{
  "num_hidden_layers": 12,
  "hidden_size": 256,
  "num_attention_heads": 8,
  "num_key_value_heads": 8,
  "head_dim": 32,
  "intermediate_size": 704,
  "vocab_size": 2364,
  "hidden_act": "swiglu",
  "norm": "rmsnorm",
  "norm_place": "pre",
  "norm_eps": 1e-06,
  "positions": "learned",
  "qk_norm": false,
  "attn_scale": 0.177,
  "bias": "none",
  "tie_word_embeddings": false,
  "parallel_block": false,
  "init": "normal",
  "init_std_qkv": 0.0289,
  "init_std_o": 0.0,
  "init_std_up": 0.0289,
  "init_std_down": 0.0,
  "optimizer": "adamw",
  "learning_rate": 0.00171,
  "beta1": 0.95,
  "beta2": 0.95,
  "weight_decay": 0.1,
  "lr_head": 0.0078,
  "max_grad_norm": 2.0,
  "warmup_steps": 539,
  "schedule": "wsd",
  "decay_fraction": 0.601,
  "decay_shape": "pow",
  "final_lr_fraction": 0.05,
  "batch_tokens": 32768,
  "max_seq_len": 512,
  "doc_mask": false,
  "train_tokens": 214900000,
  "max_steps": 6559,
  "dataset": "wikipedia_en"
}
MLP neurons of a small language model. Each row is named by its layer, matrix (gate and up: input weights) and neuron, and shows model dimensions 64-159. Each number is 500 + 25 x the weight over its row's rms, rounded and kept within 0 to 999. Numbers have three digits each. A neuron's up and down rows have the sign that makes its largest values positive.
Before each neuron's rows, "fires in" lists the words (lower case) most often at its 100 highest values on Wikipedia text that the model never trained on.

fires in: "s", "place", "years"
L2.gate127:528525510520471482507512514510529474463500529546502481470529511440511523489507492489497529497490558495492485503507524500511509500494466537499463511544483522471523510566494482466548532467494505492486503470475523538471482502509497499420491487535529486560531507478479524498513502515484509488
L2.up127:486495449444526523513513516534483459500494472533520490497457508504495528491515494470505490501505499512521502493521464499477489498508505490558478517479488515516546530469479513528488475510501496489482514510508510477476497490497531507412466492474499450507511485495508551528484493521441497513

fires in: "as", "where", "asked"
L4.gate181:491497495522503522481490570524519477487480535517535502496496526471510539522497521513507476505493517507512509474511466509488471520507517491455499528485525470501518468492493441558459449512524529468491459488498516520529495497532495478474461505548493518492488484495495528498490499497492483512
L4.up181:516507485492498526541514503484486477507453510502454470518461467496497484508499495464442510480502469554518497545561520538528460512480529546478513509488498520486497500492491521518499509441543539506493504497535477515483489508517496476507481504481472511502492476502499468512500501495480481509

fires in: "to", "together"
L7.gate162:506484506498508475468547531495507492513514515522524476469511555517521502514481517548552479484486479509540495515492505532473434545451519469496482501527496453532510504527490514524507536470520495518517479528464492481526446502521478465522477495506494509503493481522431503497510508510516513495
L7.up162:476504464503461502532527518498481513502482497516502454475519502486495528504503551469546510468477468466536488490477513516484466495485500516537506486457546510500534456492507468503461442507496445462463491499474459510553482523495501475457540533519487483494483462541535471505510545522484528538

fires in: "in", "asked", "by", "for"
L9.gate404:510507574508485490493501550535553502532497511515496488494485504470495494519485517520464470492461511509518515560498502539490472478468480501494496429495499528475511496518514513496473517520447548496517523525511528518512469503553497512504500512516488536489483507483497469461507493493480527499
L9.up404:462512477527523498504502515491465501465490495517467520496490505473480478519531504445555510513481507490483520498507546570504547491505483482487501525475480496456534528525481491521489481528494518530442514490499453509534490483499494488553536520505506518453482529586519526485515499519520514482

fires in: "only", "not", "since"
L2.gate42:463507457493497522550502498503506505514518536491435480504496521528510505523510463466478493498492507504501492497545508497456504487508510476506454434501495516485530478494504515518467460556504524505505500504419472532479490457535538494524459463463486498512494482498494508496495497531480535515
L2.up42:517502474463430512534503496479505537493480532532497478528497508548517470505494512483489518499474504505516507485497525506528512510533524503456442504518493536505511493537507475523510474536470482512471488539498505532490459501515480496505494478550492522497486511477474470526488502509497479519

fires in: "born", "succeeded", "2"
L4.gate81:485529485498515453494493477491515470470529514491498487501465468527479520496484453480496531513530475508501517507521491494475467510502478519500502504448438487464484547446488486528553488455444485521456475513476488487512501503495512493537508572493538488533496487495494497545505511498528484512
L4.up81:488519472546507486457497479511494497473477477517514493516498485526497547528508490501509516485509519545435508433537495508531472535509540525497456492521457528513481470495500528509525412522475504480498489532505527469490484480521481470516476506483484498523532526515472528539496506483503492496

fires in: "a", "to", "honorary", "elected", "named"
L9.gate231:517504494473489524507482489485516501498485527508483489473489464514483471465499528529477490476544511505518449487454492525512469487499515495540521505536557495520491499469480492497504491487507471456502495506510504494495448489551461553480527473496500482477460487495513505497526499494492477488
L9.up231:520522461509503499502480547511492488458520542534465490471503483506478527537476489528484487527497514518444523516541522528512475520525510513500494509513537479520550490454464554526513462572499440509495505521529517479492504480489513490462490516546497535563542483457496521533478500500485524506

fires in: "as", "while", "when", "although", "because", "with"
L4.gate105:555451514547483509515503510516527522473524521472490556501475538477493534523485507511542531502472481478507495498463530487502488558478451470450498480434501497535457506501498486523512531486497524475499497493545511519495486461510483486499513511528502479458504485510478530487517489523541519498
L4.up105:520463497528533510498502490524505495498480542537504529482484482498538523478511519537528527488470453518501476504503544489476470513501488448463518480468492494541500523513498494514505527459530501468503462500508507512455480459517490479503500526519495469498509471503455525451492503527486474509

fires in: "to"
L6.gate195:475499465497491544456509480543498473485530471489539485472464537508503509515498477529515511485508480507545562502469545484465449526446473515471519544522533514487486478488499453546519496538472517499530466504506521488540477498485503486521496467507477520509488473541496491501548474455490502456
L6.up195:470458472527505464492534521514478501502494542525507463465502524492485546514509494524514501518469515487496528479461468480497485482490489524486489521521493472539529529442484475485505504484459514477468497496501494489516482532460480514503481457508492509547533513481535501516545512531503527506

fires in: "to", "would", "as"
L6.gate10:465495483463464506477489525522513505490507480534540532447505509541490540515487489509542501471489488496453502522509476478498513513509516533509512494537533476529490488506481480522479527531490489516513489449529476456522471517448521516514501480493509508501531458487500476468500474489477526506
L6.up10:484532502563492497476511503550477541485528478462518495485450475494506474553506493521509525505511478494544537549508590495498499500464516472501451527491517528503537448527548488480504467540433500468550534504517497500487516488469533479519511505527514499476516502552466502506501497477551531493

fires in: "as", "became", "become"
L7.gate329:502494491512518494515487488483521471495521513512466523500493540527523509498481503493518457471493487509555494545447550476466488551505517513474515531534474508482523520488529516524497506517503489522490494531527499504477481477515510555559504550514475533468502515493516497490503481517470555499
L7.up329:509477548523475530548494508481480484482462473522491450509493499501515466481547508492484476480519501478549526500517558533491475478480526480477508473524487503473493465461530489518474496467473500501551534477545503533531493529507498521514523475524542519469449492532525509540491518510509569475

fires in: "his", "life", "her", "s"
L4.gate358:516462530540473489464508502505519532491513495521499492508511522486536519469515526480504512513432507545520463536489482472493496507496537524541482488503471531464530502507516474496504548497544484464518524529473505459499468491551462514490535468516512495538529536477544537515488500487530505495
L4.up358:480497492545487478494502502514452514504475472499458469485519516550532525509480525495513497490478494485524472467490502474507516515499494565494488514465505486481516453478518485482506566442511510518511514532541488505514533481507461505485509480470471517481547475516500535467486492481493476518